config = dict(
    n_kv_head=5,
    d_mlp=2560,
    parallel_block=True,
    doc_mask=True,
)
MLP neurons of a small language model. Each row is named by its layer, matrix (up: input weights) and neuron, and shows model dimensions 288-543. Each number is 128 + 24 x the weight over its row's rms, rounded and kept within 0 to 255. Numbers have three digits each.
After each neuron's rows, "fires on" lists the tokens most often at its 100 highest values on Wikipedia text that the model never trained on. A number after a token or word is its count.

L5.up2133:108112163120127104085110096090102103129142146114109121122117093107126119099155158110136120120114113132144095096149136107163155136124127109120119094136093163109129077119076151097097095110164159197115095146139101120127137121112119065116136152129123131120093128102120139140145141074177144138108141152176133132138100133101118121130154154086099095128120145136140089063158134096145144138115120134145140123129110107062140095185096135143136136167159133123101136151106102136084139156113114128133120144129080141090106156115158130158164132145094151119102110105115103132092118163154119145163087130143113123118099155104132153097127166120145126118118110121118105092155147171139119165128175101133139104117145120135136122230143120086143161144111141125159129173094121175106175117110144
fires on: " of" 35, " |" 9, " at" 9, " near" 5, " towards" 4

L5.up270:190145135133095101161143130110164149141135127148130155085118104101121143154087119130077099137106132129133140175117111105098152085141117158153159131143128113179076116136151121113127072136136163125146140126139149155123113135106120132104156188104126124120130084138093139125144103134094116134131130122142124102140126138142152149145094138150142077119093130134162160162162085110145132094141163148126174144103130088089112136127158137124117093117140149137158138122150133141103115099116130109137107165124128143157132148111105139157118111113153181122120100128170126122156116109141131127098114108111152122098112091133139094098139162086126156136139127154118125106100121134179144107179131164128157169131083102087117076112125087118140156105112125092118111138125135150162121096119121
fires on: " the" 38, " a" 14, " his" 7, " The" 6

L5.up619:141069115153112108117100132116148131088095117114153131120139132086158129126118112119144133116118145150141098109115087144111135159085105153067106135090115099106109106148160132152137086111150073144169085126100130149129130113151112089115130122099098147106146138138194090151091128179153177111127079088122133111143142101136127096134152138140162127137104138124117137109105104149127125102090132126151124140129180128138112113125105079140120106097168080102103134151163141135142135097200165130121158140123130094138137138102112133126131097118128136118142132094126104103176102117107131131109147162142128110096151126134127157183096179093161126112088115142139132155112133131141106116127120095103124152125206149067168091165142145168096084146113115119109127149135112122188128156163160
fires on: "-" 23, "'s" 18, " Women" 17, " T" 5, " Men" 5, " men" 5

L5.up926:122131138112157117082124154111148140141159094101145084146106161166121113087135121122100158122108093101081125109132149137133093146158148106103080153133168142116091080161152126145120128132083128160157148113141078122183090174156145146138182115176123112125099156114108164123127147108126154137119121145137078153129130156114115095111112105113117140089150157093134157112098116097111131144135130122112114108132166192133115129150109091125085096154139121142111145126136139137124108096162086089156141142155124090125161118128123122106109157116178130120114144135133105127171142146107153126117148101130090088169105121123129101135089124115112120091120123102087104089121165158118129127137059127094159150153148132128164137146106143143126138106163111147138104140136134118182090152120132
fires on: " as" 28, "–" 11, "-" 9, "\n" 5, " by" 5

L5.up2282:149138168116112116149132042119111171138120099088143165115116138108142136085123139108139110143133093179152125088118169120144135124122138122119118138123143109110130110124150152149094155142152123090116106154107102114110151106096112146058150129128114134137139126112096096117169109111097121119067082129132104126119152082140115137076113126153141154103107115157109142133134122132103114103155064114150136130128119114106141124107137126123144138108125136156131135110142136090147124110151113159151119109100141159084153115111108115134148140161201174114123121048156124137151118131137119126126137118106141134118165142141136073078173097120094142113159181145109147133155107147136125141081152091110167143126129104063091115126135143157147146125149104115130143118129146120092125103140141
fires on: " \"" 51, " (" 19, "\n" 14, "-" 5

L5.up2557:132122090125124180100095123154100123130118173171156128170150092130096115117136078117139126129137144173118172131131160176162159152112092142153104129102116116129187121146166127076137161153112147102121124153103127136095121111137145152106149133113113036070129110128112066132107170123087122090118152130137143107136147121121116134147117164133122098126095104167107127135142115126145137150079148088160104136137140126131114132128107148125124108106109113126118117081104103156138126115109157094110104115128108076111131147123161126144148111112095132108098146113127102170162121141172143112095117181143140098141159146141128109111133118104123093106155109150125111142182118128113108104161100164143137161135098124086136112129131137102115144113098133140117137123142109103161102160071109
fires on: " a" 28, "–" 20, " an" 6, " of" 4

L5.up6:136131139130118149129143144117112123123154164132130082108110104085098118093098099107153147173105137121111186105107160140109152135128117112109116127124154182154128136123120141146150122129094112134099143130088133092119118134138126050128102108160128148104111097115114104090126176119194075134104120121116112107105158122101111154115144125115165139088110103124073110152109076114142101085102062111133125128156127135116098115100146164102181135139139150161129074136145089109122111108126087130122129078099158121122132093116137136131166130109130144138126104145113123140136118160125167105158133090088155104084083143110138118157100173146110158109118104126115116121186127145136169157110098090079118106089137145127121131081137119120128136206129150135085182107120113149162145098149133
fires on: " " 15, "P" 15, " S" 10, "p" 9, " P" 7, " V" 6

L5.up2027:139152182147054130109093123105124108119151131180158120171161112081122141149110160106126108182115131111151136154092117109147124102145153110105159107154090159103133135144142130108107134103146096149216169118134096169118122145120141138095154113090146114127124130144158151102075116146126171099109128096128174126104118099158147154144094113134097137114107173111116159114115111093184097121123124114168129144152102133151121103092125139116184161132102159103116181147110149101140131129114148153107103157112093139129175156107132095126181120161117119131146146098156101090132167145097145093131106134128160152149152115113159121122148103109104160097152101129115121059150115151110106138047144104136137131170116138121114115119102103139092117149114124183104114100107087166171136143121124
fires on: " M" 59, " later" 6, " had" 5, " eventually" 4